Weights of a small GPT-style language model, trained from scratch on English Wikipedia: vocabulary 4096, no biases in attention or MLP.
MLP neurons of a small language model. Each row is named by its layer, matrix (up: input weights) and neuron, and shows model dimensions 16-111. Each number is 50 + 15 x the weight over its row's rms, rounded and kept within 0 to 99.
After each neuron's rows, "fires on" lists the tokens most often at its 100 highest values on Wikipedia text that the model never trained on. A number after a token or word is its count.

L8.up654:61 54 45 48 44 71 56 77 41 51 71 50 50 22 55 47 51 64 70 41 70 43 48 31 25 58 35 37 41 44 43 51 46 62 71 82 53 64 45 43 58 82 91 68 38 40 59 69 55 54 59 52 71 55 42 37 43 23 52 30 51 33 46 30 74 57 70 55 59 40 46 38 39 55 83 41 44 65 54 57 59 36 39 44 48 25 67 22 25 45 71 35 28 19 22 52
fires on: "J" 35, " j" 17, "." 16, " c" 12, " =\n\n" 4, " ass" 4

L9.up765:64 57 43 68 54 73 47 44 58 64 65 34 35 61 38 51 45 43 55 59 61 51 63 65 41 63 23 72 42 28 61 41 52 49 38 66 49 78 48 30 45 44 54 62 15 44 52 67 80 45 81 52 56 47 44 58 72 51 60 33 54 39 54 41 37 72 66 60 79 53 47 51 54 37 14 66 58 26 25 30 20 52 41 41 60 37 44 52 36 18 51 29 47 59 53 20
fires on: "if" 24, "st" 16, "ec" 14, "em" 7, "sc" 6, "f" 6

L8.up724:51 49 59 63 45 37 48 69 69 43 72 75 45 55 24 73 49 55 45 42 54 20 37 57 70 34 60 56 42 44 53 37 46 14 68 77 48 52 67 46 45 54 99 25 54 17 37 64 48 38 48 17 49 52 40 57 46 42 34 69 59 32 68 64 43 35 47 35 41 55 73 34 44 40 68 51 79 62 57 49 40 36 60 39 68 60 38 37 46 42 68 37 57 28 52 24
fires on: "est" 20, "et" 11, "ured" 7, "," 7, "el" 6, "ed" 6

L5.up110:50 35 29 65 67 65 25 34 22 44 51 39 57 87 45 32 39 61 55 46 59 52 39 89 44 70 50 72 46 46 69 48 40 36 52 37 19 41 54 50 46 63 62 66 45 40 85 59 74 45 31 36 34 41 50 28 99 60 40 46 41 37 63 30 50 48 60 54 53 31 46 61 69 29 83 72 56 77 63 59 58 67 13 27 54 49 56 25 62 57 60 50 73 54 53 38
fires on: " V" 35, " U" 9, "y" 7, "or" 5, " by" 4, " B" 4

L2.up117:72 36 04 84 69 48 40 28 20 47 45 52 50 63 39 57 46 61 50 14 46 35 24 73 41 63 51 68 44 57 58 51 30 50 59 37 48 52 50 41 42 92 46 37 44 34 82 53 61 49 42 38 44 56 34 74 57 46 18 51 81 35 75 67 77 70 65 40 61 46 56 55 76 33 48 60 40 63 72 55 72 51 33 48 52 62 58 44 49 46 77 57 52 40 87 50
fires on: " S" 36, " H" 26, " L" 15, " G" 13, " Br" 7

L9.up140:33 38 31 64 60 29 44 53 59 54 64 31 36 52 29 58 10 34 84 39 56 67 54 67 69 58 78 50 51 67 59 62 55 49 79 56 70 69 63 21 77 73 67 27 46 59 80 38 71 33 49 56 31 72 39 50 69 57 30 37 37 58 42 44 49 36 72 42 80 32 65 41 55 53 31 67 49 68 79 34 29 44 56 54 43 61 47 41 39 52 60 54 42 57 56 29
fires on: "p" 30, " imp" 9, "s" 8, "ol" 8, " col" 8

L2.up659:60 33 60 67 40 77 51 63 24 52 67 54 40 48 50 60 65 32 51 67 75 57 26 62 22 39 35 57 59 41 51 56 17 60 40 55 27 73 41 19 31 45 58 39 30 40 43 28 31 60 43 62 63 48 39 53 35 44 61 45 38 45 32 33 62 58 64 27 46 54 63 61 48 49 21 27 58 43 48 65 62 43 44 30 54 62 46 63 54 52 49 78 41 34 42 46
fires on: "ated" 24, "in" 13, "anded" 9, " produced" 5, "-" 5

L8.up313:53 49 46 62 38 59 31 60 70 46 47 65 46 20 60 32 49 79 37 50 57 44 43 63 41 58 66 42 49 40 61 57 51 38 51 61 54 85 27 59 62 50 54 65 20 55 82 43 62 43 54 41 43 61 45 43 78 72 68 33 35 30 48 28 63 47 57 40 62 56 59 44 70 58 56 67 52 71 45 45 32 55 40 37 38 61 30 65 32 54 69 44 26 49 39 49
fires on: " is" 16, " dec" 14, " out" 11, " prot" 10, " under" 8, " at" 6

L2.up139:58 43 39 71 78 66 41 69 21 53 51 45 58 51 51 60 66 50 65 27 49 54 66 45 34 64 50 59 54 68 64 58 45 31 38 63 16 54 17 47 42 64 67 57 28 37 72 41 42 49 35 46 60 45 49 17 59 50 43 45 40 43 72 44 54 64 70 44 57 49 64 57 43 44 41 55 53 58 39 34 43 53 48 36 43 75 49 43 67 51 71 73 70 60 49 52
fires on: " p" 62, " P" 16, " U" 12, " f" 10

L9.up467:58 41 34 71 62 53 32 56 57 51 53 56 27 69 41 49 39 90 65 76 63 59 54 78 58 74 48 58 53 69 27 65 49 34 52 56 43 48 28 68 77 75 63 59 64 35 40 74 68 32 34 18 62 41 61 65 54 42 39 42 47 33 56 56 40 38 58 33 55 14 62 44 61 37 43 59 46 48 78 51 43 45 45 44 50 54 53 47 46 15 45 38 62 39 63 79
fires on: "l" 44, "," 29, "-" 11, " of" 4

L5.up459:59 49 51 60 68 56 32 51 52 32 51 60 72 41 38 63 19 53 38 43 68 48 38 76 69 52 11 32 39 26 63 58 25 43 42 60 36 49 39 42 48 41 63 41 44 69 51 42 66 47 46 38 38 60 53 28 69 67 36 71 57 55 60 43 77 78 44 59 66 32 60 56 60 22 46 69 46 57 44 28 33 68 28 39 43 46 64 68 43 59 68 43 21 61 73 22
fires on: " Mar" 43, "ant" 19, "ar" 10, " Sar" 6, "our" 5, "or" 5

L8.up173:51 47 67 45 70 59 55 52 38 44 54 59 61 50 55 50 48 56 62 37 68 27 55 35 60 74 25 42 56 48 19 96 35 44 37 47 42 53 62 15 53 45 40 58 64 43 43 55 39 39 38 41 28 65 58 65 59 41 28 61 66 59 30 32 69 74 77 44 46 28 48 46 86 33 60 51 76 43 31 51 49 26 58 36 55 73 58 20 72 36 48 24 35 52 46 25
fires on: "'" 31, "ing" 10, "000" 7, " million" 7, "ability" 4, "%" 4

L8.up188:34 50 36 56 30 58 66 38 44 36 60 71 40 56 57 59 56 37 32 44 85 46 45 50 50 64 62 47 71 51 34 45 51 26 28 57 57 86 63 39 55 80 78 61 44 43 45 69 47 21 60 13 55 54 47 71 56 56 19 19 25 82 47 57 61 88 52 25 64 59 34 36 45 38 66 41 59 48 74 49 69 49 27 52 40 57 59 39 65 48 61 69 72 36 62 11
fires on: "ed" 21, "red" 12, "if" 9, "re" 7, "ant" 7, "ir" 4

L2.up114:73 63 43 49 60 53 25 32 32 56 49 47 76 39 63 59 47 55 64 42 35 62 46 39 55 57 48 56 56 77 72 40 69 69 31 48 40 78 61 44 62 28 50 21 54 61 32 66 72 42 62 33 54 62 36 39 37 60 69 57 24 52 51 54 44 71 64 74 32 43 58 69 44 80 20 29 42 45 32 55 38 50 41 35 38 63 37 46 41 25 87 74 32 56 18 52
fires on: " York" 15, " play" 13, " football" 10, " Stadium" 9, " played" 6, " London" 5

L9.up550:30 24 29 77 53 68 66 53 51 31 46 55 84 27 78 57 47 63 47 63 57 62 49 60 19 68 55 51 61 49 40 43 51 43 49 46 56 37 64 49 48 37 53 44 30 42 55 40 72 69 55 26 39 45 26 55 59 52 11 50 57 44 39 39 65 88 73 71 67 69 26 33 51 51 21 50 68 28 49 38 42 60 60 51 52 53 40 30 69 37 53 27 37 34 38 49
fires on: "vent" 26, " sec" 7, "ion" 6, "erg" 5, " reg" 5, "reg" 5

L8.up396:64 45 29 52 54 36 47 43 45 66 75 41 60 54 40 34 27 62 64 52 76 62 44 72 45 49 50 55 53 64 46 31 10 06 39 68 50 56 64 43 48 48 54 26 63 67 62 62 68 21 81 29 65 64 42 52 53 61 30 36 43 54 57 51 47 43 75 37 79 70 42 45 50 57 45 47 46 81 78 19 54 32 61 39 61 57 46 55 47 30 53 24 62 57 30 54
fires on: "ol" 32, "p" 8, "m" 7, "am" 6, " am" 4, " insp" 4

L9.up406:59 22 35 59 56 87 51 56 30 53 60 53 73 66 42 63 33 38 49 55 62 43 53 56 64 42 77 74 54 43 53 53 16 19 40 52 71 73 74 48 51 46 32 61 48 23 64 40 57 60 50 51 56 60 35 60 49 42 32 37 58 52 50 33 52 45 41 28 53 43 55 38 64 21 64 56 44 68 56 08 68 35 48 49 41 46 57 33 63 15 53 54 69 54 46 41
fires on: "es" 21, "ites" 10, " de" 10, "us" 8, " el" 8, "." 6

L5.up278:62 47 50 46 31 69 52 83 46 51 28 42 45 30 51 69 60 38 33 67 40 50 49 73 67 45 58 53 54 51 49 45 19 31 54 64 75 56 48 44 52 54 34 57 32 59 66 63 35 26 55 63 55 60 56 65 61 66 51 57 48 31 60 14 66 40 36 34 71 53 70 48 68 18 67 66 82 58 21 51 54 52 15 47 40 57 48 43 25 48 57 40 56 41 36 33
fires on: "al" 35, "us" 26, "im" 12, "um" 11, "a" 9

L2.up570:65 72 43 48 37 47 52 65 46 27 62 33 51 59 28 53 55 69 58 24 67 69 40 31 62 74 10 57 64 29 28 60 57 37 68 57 46 50 54 35 54 49 27 59 30 51 58 50 47 65 35 33 43 42 27 76 61 52 69 37 51 59 69 47 62 41 84 64 73 60 34 61 34 38 75 43 51 72 42 10 65 42 54 19 43 38 43 55 59 51 62 49 47 38 53 39
fires on: " so" 36, " Ro" 18, " lo" 9, " wh" 8, " Wh" 7, " To" 4

L2.up97:38 38 00 69 58 74 17 34 32 61 49 46 86 59 46 42 36 42 62 41 30 55 65 79 25 50 64 54 57 47 43 55 37 39 58 35 20 64 33 61 48 62 34 70 45 40 75 54 42 46 43 50 58 29 36 51 82 28 28 73 73 60 74 46 67 87 45 27 66 23 36 43 55 48 32 67 54 33 59 55 69 52 54 41 40 66 49 58 41 50 54 83 64 34 57 57
fires on: " P" 42, " l" 33, " the" 9, " named" 4

L6.up614:37 37 39 56 59 48 42 50 52 50 68 69 65 32 42 70 71 58 87 68 33 37 41 20 32 49 41 56 80 36 64 36 46 56 42 54 33 69 63 48 52 63 32 75 48 42 37 52 76 60 51 51 62 61 44 24 59 25 58 47 48 46 47 38 37 64 54 59 51 67 26 43 70 42 85 71 70 37 58 72 47 37 69 29 44 29 66 32 46 43 60 15 18 37 24 26
fires on: " j" 32, " J" 25, " ass" 18, "J" 15

L2.up737:56 29 46 50 56 74 28 52 55 62 73 48 45 55 45 29 53 20 44 54 67 69 38 36 30 66 44 46 74 29 35 76 58 57 44 68 60 77 46 61 36 51 59 24 65 38 39 28 35 51 62 50 45 50 51 41 57 59 46 50 85 66 59 63 46 64 75 40 42 53 59 82 42 43 30 32 60 44 51 72 77 55 43 57 64 56 28 26 70 33 54 55 39 50 30 49
fires on: "16" 22, "History" 13, " on" 11, "13" 9

L9.up139:49 33 49 49 40 48 56 49 46 21 66 49 51 37 34 68 42 33 63 40 40 70 76 58 13 57 49 67 59 62 31 52 32 53 50 61 13 51 44 36 64 42 46 37 37 26 48 69 57 42 61 40 39 67 20 36 49 46 37 33 61 44 46 63 51 57 50 57 75 54 24 59 45 24 33 55 39 77 54 56 44 61 43 48 50 68 40 54 49 61 44 27 65 69 35 52
fires on: " |" 59, " as" 13, " " 6, "ies" 4, "." 4, " As" 4

L2.up718:48 70 65 66 52 66 67 59 28 69 09 67 34 32 41 67 57 50 49 60 47 40 36 47 60 82 61 43 46 55 82 50 25 59 37 58 30 71 27 64 60 33 77 36 31 56 59 74 81 38 34 34 69 75 38 46 47 35 39 63 64 18 63 52 46 36 47 66 34 48 70 62 68 48 60 38 42 40 54 27 36 35 60 39 46 38 65 58 49 53 71 50 43 41 51 45
fires on: " e" 36, " E" 30, " world" 11, " Country" 6, "ality" 5

L2.up361:68 66 36 48 54 67 67 29 50 53 53 60 67 40 45 59 40 70 54 33 45 46 50 28 68 65 54 61 60 72 34 58 35 37 39 55 22 70 81 33 36 73 35 78 43 48 64 70 48 43 51 63 54 65 28 62 70 74 50 73 54 39 47 72 58 71 55 47 62 22 59 63 52 45 52 37 71 73 72 49 59 56 54 57 50 35 75 50 31 19 51 72 73 12 27 37
fires on: " Pl" 20, " pl" 16, " Gl" 15, " Hall" 15, " Mill" 14, " Gall" 5

L8.up92:73 69 68 99 73 65 54 49 32 39 41 44 69 38 33 63 41 54 69 58 44 57 53 63 33 56 09 63 46 76 24 44 24 36 40 41 17 54 23 19 47 62 59 65 32 25 47 53 60 38 42 66 52 69 47 42 49 44 37 57 64 44 61 41 56 76 70 46 86 48 59 49 67 62 56 56 32 82 65 33 60 38 28 56 52 37 69 42 60 58 37 58 61 39 62 47
fires on: " n" 33, " N" 15, " " 7, "n" 6, " d" 6, " o" 5

L9.up67:40 48 35 36 77 43 43 63 48 41 54 45 36 37 43 59 40 74 46 45 62 56 69 70 17 55 40 67 36 37 53 39 46 47 52 69 10 66 22 53 51 84 63 77 44 57 53 67 49 47 65 43 71 74 30 55 42 60 51 36 48 25 34 27 44 58 46 17 72 51 30 35 71 34 50 33 81 62 38 33 68 37 30 40 45 72 78 41 59 59 53 87 42 28 50 53
fires on: " in" 35, " of" 19, " an" 9, " a" 6, " was" 5, " from" 4

L9.up553:67 60 21 44 44 66 39 30 50 69 52 29 62 49 63 45 36 66 59 66 41 35 54 81 25 57 42 45 28 56 42 55 07 47 58 73 44 69 55 46 48 47 75 60 52 71 45 54 33 22 49 56 57 40 23 29 35 32 31 59 82 19 43 39 46 43 54 55 48 55 45 24 62 55 49 50 56 86 77 40 33 45 63 20 49 63 73 49 51 47 60 29 52 60 64 32
fires on: "m" 18, "u" 18, "c" 11, "p" 7, "am" 6, "f" 6

L8.up149:62 39 34 74 79 39 01 50 25 58 48 28 74 59 52 36 33 76 46 36 58 33 35 66 59 60 48 79 55 74 36 60 59 51 43 28 18 53 57 41 62 42 40 34 49 37 42 45 56 41 56 41 49 62 61 62 55 64 23 58 51 28 78 48 77 52 37 41 71 27 38 51 61 35 54 44 36 44 71 47 46 51 29 18 54 25 50 36 82 41 60 52 67 58 59 58
fires on: "or" 26, "y" 9, "he" 6, "bor" 5, "ban" 5, "st" 4

L6.up145:72 38 42 71 50 55 43 63 47 30 71 61 45 24 46 60 44 37 85 39 53 12 30 82 78 43 32 54 47 33 64 40 40 44 48 59 24 51 50 70 66 64 20 63 40 38 74 43 50 36 40 48 64 78 38 42 56 72 48 48 51 38 83 52 57 63 52 81 46 21 52 50 49 46 39 48 59 34 38 26 43 67 20 71 30 45 46 59 69 44 71 59 53 54 68 18
fires on: "ac" 23, "ard" 11, "est" 10, "ald" 8, "ey" 6, "st" 6

L9.up660:28 49 48 79 47 79 42 52 58 51 68 36 36 37 54 38 39 52 66 46 49 15 66 56 25 59 56 41 44 60 54 35 43 47 71 45 56 63 57 78 33 78 23 69 47 44 80 55 88 30 49 65 56 67 44 30 48 44 15 49 73 38 58 58 60 39 30 41 44 41 54 58 57 55 16 44 50 50 70 21 51 73 23 60 69 66 57 56 38 50 41 43 44 35 62 42
fires on: "est" 22, "th" 7, "ent" 7, " Em" 7, "st" 7

L6.up604:34 22 44 71 51 58 30 49 34 43 52 69 49 47 40 53 45 73 44 47 49 61 33 45 22 43 25 68 46 51 64 52 47 35 60 52 66 48 40 43 82 57 36 64 47 31 51 50 67 18 34 63 52 38 37 61 57 59 59 48 55 35 37 56 29 64 77 54 46 49 18 55 47 46 40 61 27 32 43 42 60 30 54 40 23 48 47 55 60 49 71 36 73 61 41 39
fires on: "ass" 29, "te" 17, "h" 12, "ot" 8, "d" 6, "ph" 6

L8.up266:41 21 35 59 67 59 11 70 66 49 43 27 55 62 42 68 43 45 59 47 58 50 58 53 44 39 48 69 77 55 54 62 40 59 62 38 39 62 41 39 56 51 54 63 31 28 60 49 50 42 31 40 53 59 68 65 46 24 60 72 77 34 63 53 40 37 35 57 70 45 40 47 74 57 66 37 82 58 59 43 42 39 71 53 61 50 50 42 49 11 44 28 26 50 49 37
fires on: "ian" 40, "e" 11, "ic" 11, "ist" 7

L8.up536:60 49 55 72 67 47 45 61 23 42 73 60 76 62 61 61 56 43 45 31 53 36 23 61 49 56 32 74 53 30 22 70 66 14 57 61 22 46 43 41 60 64 57 48 44 39 60 34 51 51 53 42 68 56 45 54 59 23 34 57 59 52 91 37 56 66 57 49 38 27 30 39 48 27 56 73 30 50 38 40 64 57 41 63 35 24 35 36 55 40 61 41 55 59 56 47
fires on: "k" 25, "f" 21, "o" 10, "t" 9, "st" 6

L9.up145:40 66 56 69 40 40 11 57 38 39 77 49 72 50 32 63 42 71 51 68 70 60 78 38 27 54 52 53 34 70 55 84 63 33 47 79 54 69 64 26 49 88 36 65 49 50 49 70 51 09 43 52 56 40 26 52 48 36 44 45 52 45 46 67 51 49 31 29 39 14 59 47 54 51 30 61 26 75 87 45 71 74 48 67 42 49 35 75 43 26 57 64 61 49 61 56
fires on: " of" 31, " in" 14, "9" 8, "il" 7, " the" 6, "l" 6

L8.up492:61 35 29 48 47 62 19 59 31 33 80 58 53 71 31 79 29 47 50 55 53 70 59 73 53 39 58 71 55 49 22 74 07 40 46 46 45 57 49 50 79 55 43 41 54 33 67 63 51 48 67 44 52 58 59 57 45 40 45 43 60 49 53 28 56 46 26 58 58 10 46 33 46 37 39 58 53 61 33 11 47 53 55 55 53 33 53 50 72 35 59 51 73 60 57 55
fires on: "us" 22, "ia" 16, "." 11, "ium" 6, "is" 6, ":" 6

L2.up90:83 73 68 53 54 49 45 66 46 48 43 37 75 39 41 69 57 75 68 61 41 63 55 71 49 33 31 49 50 64 57 70 51 52 68 63 80 66 65 53 67 41 62 55 43 67 30 72 69 35 59 27 36 72 56 50 68 57 47 48 51 27 29 33 52 41 45 63 53 57 40 27 67 44 52 75 55 60 61 24 51 27 46 36 32 33 71 52 10 59 63 24 42 43 39 39
fires on: " character" 11, " band" 11, " leader" 10, " manager" 8, " result" 7, " critic" 7

L6.up48:30 47 56 38 46 84 67 64 23 59 41 28 58 48 29 55 50 56 64 58 75 35 43 41 69 72 24 64 56 64 63 51 62 44 40 65 75 61 38 60 90 56 73 57 76 20 64 48 34 36 44 51 49 56 42 44 64 40 50 44 47 42 58 40 54 66 75 62 59 39 22 32 61 13 50 53 67 45 54 63 47 45 56 49 30 39 48 60 22 54 73 40 17 49 36 41
fires on: "o" 26, " or" 10, "ab" 10, "us" 5

L8.up232:72 49 33 59 41 34 49 73 62 39 36 54 66 26 58 50 72 46 34 68 49 39 43 40 18 51 39 34 70 48 05 59 34 42 55 66 58 62 21 24 38 61 55 72 45 56 72 57 60 45 45 59 60 76 27 72 54 40 43 38 61 56 50 70 56 67 21 16 59 60 16 40 41 66 62 39 52 50 63 59 73 59 40 66 51 69 62 33 53 31 59 80 45 42 45 46
fires on: " small" 20, " the" 14, " pl" 10, "pl" 7, " large" 6, "il" 6

L8.up621:35 42 11 54 55 74 51 56 58 50 51 70 38 79 71 54 33 54 32 47 49 38 39 70 36 51 50 41 76 50 54 50 58 31 29 74 34 97 42 32 71 56 58 35 44 45 43 41 38 41 46 14 77 54 64 42 60 67 64 40 49 28 76 36 73 78 61 07 42 49 72 65 59 51 52 47 51 46 58 41 72 53 55 53 33 43 34 52 45 27 58 56 59 35 55 13
fires on: "ed" 58, "red" 5

L2.up446:37 54 54 58 69 53 49 60 42 51 36 72 75 63 35 65 71 32 47 43 70 31 59 71 32 79 54 55 48 43 85 35 48 55 38 43 29 52 57 48 63 78 58 54 35 66 47 63 58 58 28 50 58 78 21 36 61 49 56 53 69 27 82 34 43 36 50 64 39 42 36 69 53 38 40 37 44 38 42 61 44 18 17 27 65 51 36 31 58 44 61 43 24 49 62 61
fires on: " County" 22, " City" 17, " region" 15, " Country" 10, " National" 8, " State" 4

L8.up292:56 26 32 59 65 69 33 55 42 48 45 50 46 63 53 61 38 83 43 46 62 33 44 90 46 49 46 26 51 26 67 73 29 41 57 65 49 59 53 57 68 44 52 49 43 30 55 40 56 49 46 30 56 55 42 45 56 44 28 26 76 39 55 24 62 42 60 56 58 20 54 44 81 33 51 39 22 61 34 33 50 84 34 39 39 45 59 70 73 55 53 71 53 36 43 50
fires on: "." 60, ":" 10, " M" 5

L8.up691:63 39 49 63 58 38 49 49 30 48 59 46 32 56 65 42 27 56 58 03 44 31 28 69 40 31 51 72 40 44 48 84 47 42 52 40 24 76 49 59 60 43 89 46 36 53 45 58 51 46 48 32 41 51 41 71 33 37 19 61 63 26 74 53 82 37 62 58 65 17 56 33 59 34 57 66 48 51 66 36 51 73 25 38 40 26 53 69 64 26 35 50 60 61 61 66
fires on: "st" 37, " St" 17, "l" 14, "c" 12, "t" 10

L6.up247:60 58 36 43 42 71 42 57 50 40 33 28 55 50 41 48 56 67 34 29 42 47 38 52 46 50 61 38 53 78 54 57 69 42 35 52 49 60 66 54 87 58 30 53 33 19 35 53 69 39 69 43 64 53 54 61 54 72 90 50 53 27 53 76 52 71 72 73 57 09 60 39 62 45 51 40 92 35 24 59 49 57 64 63 35 37 63 29 46 40 75 30 45 48 46 40
fires on: " album" 18, " \"" 17, " film" 11, "em" 9, ":" 8, " as" 8

L2.up434:31 66 09 49 51 56 40 61 44 65 29 53 60 59 78 51 55 57 34 56 53 37 19 74 79 45 61 60 47 25 44 59 66 29 78 34 45 53 35 35 74 65 49 63 37 49 57 70 25 43 64 58 27 63 42 50 65 78 72 60 53 42 69 35 66 60 44 72 43 27 26 40 87 53 66 65 58 67 49 36 66 60 37 66 35 46 60 41 36 44 67 60 59 53 44 30
fires on: " place" 18, "mer" 13, "ara" 8, "ta" 7, "uture" 5, "ese" 5

L9.up752:46 46 38 74 43 76 55 47 55 62 42 39 25 43 45 59 66 58 56 27 46 48 35 41 37 62 55 64 42 95 39 64 61 49 49 54 58 54 23 79 79 97 51 49 41 25 52 53 72 41 59 26 22 28 43 62 55 48 46 68 48 65 71 54 35 45 66 44 57 58 56 59 52 47 76 66 32 48 41 54 60 40 50 33 26 36 67 65 39 15 70 49 47 81 36 40
fires on: " cl" 16, "ph" 14, "b" 6, "ass" 6, "ill" 5, " will" 5

L5.up82:38 43 56 48 81 49 36 51 39 49 43 65 45 50 60 72 29 74 17 52 55 65 37 87 41 50 57 30 62 06 46 57 45 62 64 82 36 49 39 36 36 59 53 75 63 58 56 74 48 22 38 38 48 72 27 81 59 63 28 49 53 25 42 36 53 55 48 42 49 36 44 43 61 33 64 21 57 71 57 36 64 66 47 45 46 55 53 62 58 42 41 52 31 47 51 42
fires on: " of" 90, "." 4

L6.up398:34 26 25 41 78 48 18 19 53 42 44 50 68 46 52 58 71 41 38 46 66 51 51 56 65 44 52 65 69 64 38 61 36 43 70 26 45 59 54 79 37 43 36 67 40 36 69 68 62 40 48 56 50 58 50 56 59 42 42 52 63 52 69 46 46 66 74 60 57 41 59 25 75 15 50 47 72 63 46 46 47 54 46 45 53 49 75 30 58 29 38 52 31 55 43 23
fires on: "ist" 30, "ary" 12, "ive" 10, "e" 8, "ical" 6, "ian" 4

L9.up345:69 66 44 70 46 52 24 59 33 31 61 50 63 41 58 63 56 70 65 54 55 57 22 58 58 40 42 42 37 47 53 58 71 46 70 29 41 74 26 32 60 76 36 67 63 56 60 55 61 63 57 64 10 79 55 67 73 65 28 84 72 63 42 52 53 47 65 68 53 50 59 56 51 57 79 42 63 76 71 56 45 46 52 45 31 37 65 57 77 56 51 80 54 56 46 43
fires on: " a" 55, "k" 8, " high" 5, "ng" 4

L5.up708:30 26 33 27 60 68 21 80 61 37 76 60 49 38 51 42 53 75 64 53 54 56 29 58 19 50 56 67 46 35 36 65 51 43 61 67 32 47 63 69 46 64 47 74 49 41 69 60 55 48 63 47 47 32 55 41 92 49 41 28 60 00 48 21 41 36 71 31 63 59 68 44 45 26 47 48 67 53 57 40 56 31 55 57 56 60 41 58 29 29 84 50 64 54 50 32
fires on: "-" 53, "-p" 14, " exp" 12, " comm" 11, "-m" 5

L2.up675:28 31 54 47 47 35 45 83 32 75 67 61 66 66 56 70 53 52 57 66 44 49 59 57 49 55 59 65 52 57 71 41 64 46 33 29 37 56 64 37 54 48 58 24 40 56 43 80 44 42 60 38 45 52 35 59 48 49 46 58 84 23 62 21 55 41 34 71 27 43 58 61 56 57 46 55 10 47 16 37 44 47 43 27 21 46 51 57 47 33 39 69 42 65 34 47
fires on: " University" 63, " London" 14, " Stadium" 8, " Arena" 4

L2.up358:70 25 18 44 71 73 31 59 32 66 35 40 50 48 72 75 56 47 53 26 28 49 65 54 22 55 54 50 27 58 48 61 44 49 60 76 57 72 37 48 73 53 16 61 42 63 77 79 40 48 50 50 30 73 38 61 64 48 48 64 68 45 63 26 59 74 33 37 48 51 46 67 62 40 46 51 60 70 27 55 56 49 56 44 32 75 63 71 23 73 66 75 43 55 58 43
fires on: " national" 19, " National" 14, "ational" 13, "ional" 12, "ederal" 9, " state" 9

L9.up244:43 71 85 55 29 71 47 74 36 68 46 59 47 50 40 68 50 70 73 57 46 66 76 43 19 59 15 84 41 61 34 61 37 48 30 67 31 60 38 32 48 63 45 30 13 38 75 78 63 38 55 57 59 65 55 67 57 42 53 57 45 24 44 59 37 36 36 36 65 53 39 25 67 59 10 39 30 57 53 48 66 67 32 41 54 41 43 34 62 49 59 46 49 60 51 32
fires on: " " 45, " o" 9, "-" 6, " |" 5, ")." 4

L6.up120:50 24 65 58 65 72 50 61 57 56 57 58 69 68 40 64 26 58 70 46 48 32 60 60 49 30 64 31 48 55 46 76 34 59 60 74 41 96 45 41 40 68 65 38 28 47 44 82 49 20 86 56 51 53 39 66 57 50 72 66 45 14 65 33 54 40 48 34 46 51 46 41 57 58 94 59 43 31 47 46 48 32 58 28 70 49 46 40 60 51 46 62 58 27 65 47
fires on: "et" 13, "ult" 12, " of" 11, "ed" 10, "ut" 9, "ust" 7

L2.up578:77 41 44 87 40 67 26 84 23 44 47 56 58 25 66 61 73 41 40 32 61 33 54 55 33 72 40 42 75 46 44 52 37 53 76 85 59 65 22 49 53 50 72 39 52 64 43 37 73 63 60 44 50 58 52 52 54 68 46 42 66 30 56 40 46 38 42 51 60 36 56 33 58 26 50 42 66 71 48 47 65 38 36 77 40 55 77 48 57 36 47 69 50 60 42 18
fires on: " small" 35, " large" 11, " larg" 8, " new" 8, " fun" 5, " low" 5

L6.up236:45 49 26 77 71 65 49 49 26 24 56 44 58 56 42 49 54 53 63 33 70 56 49 69 48 60 55 63 50 42 53 45 30 33 73 76 40 44 33 53 72 99 53 73 29 26 70 56 32 59 28 54 63 43 46 24 62 52 69 48 76 21 92 35 48 56 47 34 80 29 43 48 45 38 41 45 56 52 70 80 64 61 45 50 19 64 37 39 24 66 62 64 58 42 50 40
fires on: " P" 78, " S" 15

L9.up319:62 73 63 34 75 61 44 74 36 47 72 63 45 56 42 95 52 65 37 23 50 52 44 73 50 60 41 49 42 43 53 60 31 40 62 72 55 59 50 54 61 44 53 59 39 21 76 78 35 28 36 36 63 68 54 49 64 59 21 54 56 31 56 32 40 32 48 60 61 59 62 35 65 28 74 56 66 73 40 20 48 21 12 48 24 65 61 57 21 37 47 43 55 49 24 69
fires on: "is" 30, "a" 30, "us" 12, " de" 7, " De" 6, "ma" 5

L2.up171:71 49 17 39 54 66 54 48 46 41 40 46 68 67 32 62 46 99 66 20 68 62 58 40 57 51 48 33 41 45 33 60 49 56 64 67 22 45 24 57 47 58 42 41 26 60 42 75 42 42 60 36 33 46 27 52 67 51 60 56 62 51 54 44 65 32 76 52 46 48 33 28 67 74 58 42 59 53 36 39 46 47 27 34 51 32 11 34 73 52 69 60 37 34 68 33
fires on: " War" 23, " species" 10, " wh" 9, "Wh" 8, " Wh" 8, "wh" 7

L2.up524:44 42 41 82 69 91 41 52 11 36 30 74 45 60 63 62 43 32 49 59 67 34 47 37 35 14 47 67 61 49 55 84 34 30 53 65 59 67 28 35 22 60 59 32 25 39 57 57 30 50 62 55 67 46 23 30 42 71 40 41 68 55 52 46 73 52 54 34 55 58 50 60 49 12 22 83 42 39 45 56 59 71 43 32 36 54 31 58 80 58 45 55 63 63 43 47
fires on: " from" 20, " between" 13, " the" 10, "3" 8, "anded" 6, "ated" 6